config = dict(
    d_mlp=4096,
    positions='rope',
    rope_base=10000.0,
    init_std_up=0.0196,
    optimizer='muon',
    lr_mult_o=3.0,
    beta1=0.93,
    warmup_steps=26,
    schedule='wsd',
    batch_tokens=131072,
    seq_len=2048,
    doc_mask=True,
    steps=6865,
)
MLP neurons of a small language model. Each row is named by its layer, matrix (gate and up: input weights) and neuron, and shows model dimensions 272-399. Each number is 128 + 32 x the weight over its row's rms, rounded and kept within 0 to 255. A neuron's up and down rows have the sign that makes its largest values positive.
Before each neuron's rows, "fires on" lists the tokens most often at its 100 highest values on Wikipedia text that the model never trained on.

fires on: "-", "–", " Je", "age", "fa"
L4.gate2625 [195  89 143 127 165  61 132  85  87  62  65  53 141 102 145 153 129 139 160 169  93 126 148 193 121 108 121 131  99 113 137 121 155 126  96 161 141  85 121 134 124 129  99 169 146 124 178 156 152 115  83 141 101 114 129 175 136 131 129 100 103 126 116 136 128 128 115 138 157 170  81 164  73 131 154 125  80 142  97 129 193  89 109 141 104 183 171 103 115 147 154 119 125 129  97 113  81 158 118 121 171 144 171  99 105 101  25 152 154  74 141 121 202 117 144 170  60 179 127 194 121 118  53 122 102 116 114  79]
L4.up2625 [105 204 177  90 158 167 121 129 130 160 111 116 121  91 161 104 175  98 143 115 141 163 110  63 143 121 113 133 128 125  83 140 138 138 122 158 168 135  57 119 158 130  93 135  91 190 122 106 142 110  72 137 127  99 117 120 145 108 128 146  49 178 112  94 112  90  70 151 175 108 116 171  81 103 166 146 100 106 173  87  94 140 139 149 132 141 144 189 105  98 103 125 135  85 126 124  92 107 110 122  80 132 126 138 197 162 143  68 128 150 114 147 133 130 156 176 119 139 116  85  74 139 196 153 114 127 162 139]

fires on: ".", " R", " Red", "|", "Re", " rev"
L4.gate2429 [111 134  22 174 120 159 164 137 117  79 176 137 164  96 127 163 185 130  66  42 164  96 105 115 154 150  81 147 109  97 133 129 139 153 120 151 195  86 127 123 134 146 115 110 153 143 133 163  94 142 124 173 120 120  83  79 124  91 167 120 149 167 123 122 166 180  96 126 185 109 109 143  50 107 148  76 149 134  83 101  99 123 124 126 138 105  88 131  93 107 105 162 224 115 165 127 109  51 108 112 139 130 143 145 150 153 166 140 126 130 120 154  84 125 106 132  84 150 154 125  79 140  95 143 105 122 140 139]
L4.up2429 [143 151  57 144 110 116 209 115 156  74 139 149  71 120 100 173 131 216  89 102 151  97 118  97 137 116 113 145 192 115 124 106 117 127  82 148 155 133 124 135 188 121 134  65  87  73  94 120 136  92  84 187  96 122 134 112 133 114 122 137 128 150 140  91 173 132 102 143 172  93 152 194  94 104  81 135  99 140 116 146 123 110 139 174  96 164  74 119 144 106 136 157 195 154  91 145 103  82  96 136 147 119 117 101 149  70 153 181  71 132 133 113 171  96 150  93  97 162 131 104 175 126 132 159 123 160 164 136]

fires on: "|", " |", "."
L4.gate924 [ 81 155  96  89 100 165 125 188 100 106 157 153 125  86 156 144 132 135 114  77 113 172 178 130 179 151  67 149 102  85 111 124 116 131 119 167 144 110 130 112 102 112 130 149 161 120 135 133 111 159  82 138 134 141 170 153 145 109 144 179 101 111 136 161 133 146  54  39 141  98 120 100 113 106 104 128  65  96  70  85 126 164 139 165  92 130 133 164 103 127 165 160 151 186 152 111 144 126 107 108 146 146 140 115  99 145 118 145 107 139 119 137 140 151 151 146 102 123 127 112 107 113  90 122  88  74 119  87]
L4.up924 [146 174 173  56 182 100  87 129 110  97 154 134  80  96 122 127 166 133  93  79 184  93 234 143 138 117 100 137  98 126 120 145 118 112 150  92  98 114 116 129 148 118 151 138 147 124 149  87 137 130  99 133 127 170 149 131 141 122 113 125 131 142 127 165 208 126 140  75 122 119 129 145 149 146  51 107 114 155  62 180 101 129 129 107 126 128  30 175 188 119 120 151 127  94 106 152  64 116 112 145 157 123 159  96 153 149 128 142 146 138 139 167 101 143  90 102 187 180  96 137  58 119 112 115 121 116 144 126]

fires on: " |", ":", " Notes"
L4.gate1696 [111 128  86 179 106 154 156 168 146 154  68  84 124 157 132 127 180  89 161 115 116 153 130  83 178 143 112 169 113 161  95 169 125 116 122 204 112 100 108  86 132 121 177 111 152  91 117 187 106  72  92 124 109 142  95 122 158 127 173 139 129 162 138 127 181 116 126 129 139 110 122  95 140 141 119  98  70 107  66 135 155  72 126 140 105  82 185  98 191 110 101  93 171 156 107 127 112  77 143 128 125 175 114 124  75 141 181 178 139 144 185 142 153  60 155 127 158 138  89  95 150 126 114 128  99 142  93 132]
L4.up1696 [119 156 114 114 143  85 101 175  54  76 151 123 138 145 130 125 155 103 140 109 136  87 144 114  82 176 124  90  77 122 101 195 130 173 189 114 115 154 160 183 101 132 124 113 163  97 146 138  84 149 128 167 103  68 109 104 187  88 122  81 201 156 152 153 150 132 137  71 144 157 118  98 101 166 133  99 102 168 103 100  84 119 172  82 100 111 162 118 146 125 103 125 146 115  94 130 100 110 151 111 130 203 137  48  82 150 130 193 138 158 121  85 105  42 144 129 128 157  77 122 138 171 115 122 117 138 142 147]

fires on: "-", ".", "–", " round", "ong", "ar"
L4.gate3649 [255 142 142 125 165 159 112 150  87 113  76  94 121 128 165 166  77 116 107 171  82 113 145 154 167 137  68  86 130 110 158 131 115  82 144 132 168 103 128 138 178 122 156 152 138 172 130 134 127 160 118 104 105 141 122 127 124 147 176 179  29 129 108 132  97 109 108  56 236  72 153 120  88 154 113 136  90 143 152 160 143 178 169 148  97 124 186 130 120 173 120 168 121 146 118  79 106 132 151 152 137 151 146 177 172 121 114 171 130 104 131 142 136 113 106 178  90 144  78  97 150 104 102 135  94 111 135 126]
L4.up3649 [109  87 143  95 178  81  85  67  41  91  85 203 160 107 110 145 138  91  80 181 112 127 101 137 141 156 125  65 132 133 104 162  84 124  97 164  96 131  87 132 171 122 119 187 181 139 141 154 142  93  78 105 141 126 130  87 107 172 140 130 152 142 154 120 136  74 128 135  81 122 176 185 119 138  82 178 135 140 177 114 148 170  91 122 129 127 134 123 149 123 116 166 157 139 119 163 150  46 120  94  98 105 114 148 147 102 131 116 125 117 126 120 149 100  35 115  90 131 134 136  99 159 158 136  99  96 133 110]

fires on: ";", " with", " |", " and"
L4.gate2313 [180  79 157 121 154 129  95 136 118 140 132 190 187 150  91 132  89 209 125  89 175 130 139 130 111 101 132 202 106 130 138 146 114 154 117 135 124  37 163 108 130 130 146 172 129 143  35 136 116 128 134  81 101 133 156  77 132 102 161  95 136 165 136 130 108  77 148 155 151 105 141 163 123 128 115 102 164 148 136 124 103 130  95  74 128 191 118 116 124 114 114 173 162 103 130  77 103 227 125 171 111 107 103 107 140 159 160 150 109 125 124  97  77 101 127 103 163  79 135 142 103 110 118 178 183  71 123 182]
L4.up2313 [158 114 155 191  78  98 113 140 156 103  84 145 155  82 149 153 142  89 147 207 188 135  40  98 130 125  52 118 164  70  70 133  97 154 132 170 129 151 101 136 175 127  91 117  72 117  77 166 139 122 112 151  94 133 135  86  72 142 124 170 122  82 112 127 112 111 133 138 140 138 166  92 124 107 105 104 142 117 167  95  65 129 183 148 102 130 111  99 157 137 117 165 142 145  99 166 140 120 133 130 149 163 137 111 138 130  68 150  74 100 133 182 194 131 213 162 125 138 120 161  51 121  96  88 144 106 104  39]

fires on: " of", " and", ";", "="
L4.gate3879 [ 98 131 158 130  78  69  98 152 143 145 103 121 156 121 121 118 110 155  89 129 130 133 118  82 147 101 111 133 124 104  88 189 150 145 150 127  26 137 144 137 164 118  63 162  65 236 136 109 155 147 125 142  74 104 138  58 126 115 125 134 191 145 159 146 120 119  52  38 115 135 142 100 182  74 118 129  81 160 127  84 131  79 123 150 160  59  83 154 151 186 145 104 127 170 210 135 116 169  88 125 117  55 147  97 187 107 130 168 124 133  58 115 106  55 166 132 100 189 150 134 117 104  98 157 140 129  88 173]
L4.up3879 [154 152 146  84  64  98  96 173 124 155  87 117 144  70 116 134 147 141 108 166 141 202 147  97 131 121 153 119 107  98 140 178 151 143 155 154  60  89 142 111 148 151 107 119  47 137 100 156 167 130 136 145  72 111 101 118 114 122 168  58 108 115 204 153 114 116  86 137 131 134 190 100 187 107 123 118  72 166 137  71  98 128  89 152 106 108 146 110 121 155 161 118 116 169 126 176 172 117  95 103 115 110 119  98 166 126  99 155 133 103  97 152 138  79 128 129  80 169 145 115 154 156  44 116 123 105 105 160]

fires on: "-", " (", "–", "\n", "/"
L4.gate3496 [117 176 150  99 151 131  71 152 133  96  95 144 138  98  85  81 116 161 185 115 114 101 143  98 143 123  89 168 104  99  90 152 119  90  99  94 143  96 125 110 139  79 203 154 146 105 133  98 145  51 113 124 167  96 116 209 104 130 102  86 145 139  97 113 159  93 112  81 139 100  81 146 108 165 135  64 162 130  79  96 145 117 148 127 118 174  78  95 131 106 124 135 125  92 131 152  55 138 110 104 119 102 156 135 142 122 120 111 186 138 108 130 149 145 148 183 132 126 124  72 225 131  66  82 143 148 134  88]
L4.up3496 [102 140  86 140 100 126 128 130 213 113 135 142 119 134 165  75  68 109 125 214 114 160  78  94 113 150 129 155  94  82  90  90 190 162 113 105 112 112 135 151 175 171 144  48 147 135  61  45 151  99  74 118 156 156 103 149 119 141 115  75 123 160 108 124 138 135 168 117 168 108 115 129  79 105  67  69  95 110 117 129 120 145 118 125  99 143 166 154 163 124 111 147 145 127 127 156 135 102 109 164 137 126 104 123 134 167 134 132 129 104  77 120 157 133 122  94  92 161  99 101  95 186 138  96 131 132 120 158]

fires on: " |", "-", "–", "th", "ed", "."
L4.gate433 [166 178 106 122 133 113 130 152 186 123  74  87 183 135 143 138 102  69 160 167 165 141  84 161 162 137 132 113 154 170 127 155 165  95 122 148 121 164 116  78 121 130  84  94 147 105  65 162  72 127  98 145 154 181 128 182  77 158 122 194 126 156 129 148 148 144 139 123 140 131  65  87 152  85 101 176  97  61 126  98 132 206 104 101 146 120 155 159  90  93 156 154 123 114 225 120 135  42 139 128 111 121 101 111 105 129 138 181 134 126 145 133 173 139  65 161 172 148 132 116 145 107  87 113  92  89  90 122]
L4.up433 [180 115 155 112 115 111  94 125  41 124  64 107  99 167 182 153 132 125  85 141 122  98 117 135 136 138  94 137  95 137 115 121 102 134 150 103  85 170  86 128 153 130 166 115 176 147 128 145 128 210 185 106 137 105 122 122 203 128 191 103  91 120 124 163  95 135 173 151 103 105 171 175 185 114 178 159 161 170 133 125 171 144 126 158 103 102 156 181  94 103  82 133 150 172 174  97 150  95 132 112 102 165 106 129 152 189 113 137  74 131 153 164 115 105 114 110 126 117 106 135 145 128 111 124 159 152 126 116]

fires on: "-", " Cont", " ret", " rel", " Ref"
L4.gate1344 [146 112 108 155 151 137 120 135 152  79   2 106 127 118 158 111  92 112 113 173 112 126 129 161 167 180 144 172 100 120 157 105  96 113  54 121 173 173  89  67 150 177 125  85 169 195 120 136 144 123 139 145  83 130  90 119 149 149 186 100 133 135 127 130  91  74 130 155 138 149  87 133  81 162 158 112 141  52 111  80 145 178 120 162 161 122 177 185 155 105 107 122 146 135 164 138 168 117 157 112 127 149 203 151 137 138 107 156 167 144 120 171 112  82 136 184 154 106  99 122 132 106  93 137  80 111 167 131]
L4.up1344 [ 92  46 130  72 133 160 100 171 142 121 116 125 141 156 102 186 128 100 161 161 142 109 193 115 129 142  60 119 115 136 134  79 130 183 126 196 119 186  95 116 172 153 101 128 125 119 158 125 119 146 121 137  86 195 165 118 129 158 145 133  91  95 115 142 129 166 198 162 179  69 177 141 121 149 125 133 165 113 127 146 153 168  89 115 140 119 158 116  83  80 155  62 118 137 178 143 100 126 137  87 209 151 157  95 129 174 113 140 157 136 125  92  96  89 102 152  76 137  71 126 122 116 144 154 177 108 162 114]

fires on: ";", " |", " /", " number", "–"
L4.gate2147 [114 186 149 162 168 133 144 155 151 120 133 150  83 104  60 119  92  87 182 103 141 155 175 155 119 110 142 163 150 145 107 148  97 107 174 148 138 177 132  84  87 108 153 159 143 124  87 155  92 141 133 123 106 148 103 124 140  96 129 205 109  61 150 162 104 192 128 114 153 135 118 100 139 141 124 157  63  79  92 126 138 170 137  79 109 131 164 136  89 167 125 147 138 178  61 165 157 161  26  70 117 133  63  92 173 165  82 140 124 116 158 135 142 138 149 153 125  88  68 165 134 108 160 116 110 119  75 115]
L4.up2147 [ 74 150 140 140 137 119  94 132 138 157 109 186 130  95 216 110 102 138 109  49 109 127 217 141 161  85 120 138 184 143 158 130 149 110 106 126 134 185 119 126 146 111 122 143  81 115  54 135  94 230 169  93  94 162 170 161 149  91 195 112  94 149 106 173 150 113  90  86 174 113 120 171 107  89 136 108 207 166 155 159 107 195 110 119 100 142 141  87  82 155  97 141 141  90 128 109 131 164 175  92 134 128 117  79 177 121 100 117 129 179  77  92 103 127 151 107 239 136 200  61 156 150 107  88 127  98 128 128]

fires on: "-", ".", "–", "ari"
L4.gate218 [193 146 142 163 162 110  70 113  98 116 110 104 144  81 121 140 108 107 194 135 124  97  93 168 125 184 120 144 111 186 120  77 150 106 135 120 167 131 141 146 105  85 135 130 164 141  99  86  74 123 127 115 119 153 174 167 124 181 140 145 113 144  86 146 186 128 107 106 103 160  83 144 101 121 148 113 111 198 157 106  82 179 144 119 132 142 152 163 132 131 121  82 133 131 123 202 119 130 121 153 159  68 162 146 151 172  58 144  71  83 126 166 152 171 111 182 145  92  81 118 131 166 134 119 140 101 162 128]
L4.up218 [148 147 147 103 136 114 102 154 142 102 136  94 156 106 175  92 146  81 110 154 118  92 109 149 212 136  83 143  60 156 115 172 102 128  87 136 147 116 125 141 100 119 135 117 141 153 146 186 147 129 162  92 114 114 138 139 110 108 159  49 106  95 150 140 153 115 170 145 154  96 158 130 154 169 124 112 139 182 116 160 117  65 167  96  83 122 185 129 126 100 106 129 162 149 208 116 171 138 115 119 156 119  67 199 182 178 100 135 122 106 138 169 157 110 140 146 126 131  98 113 122 145  85  92 128 154 144 121]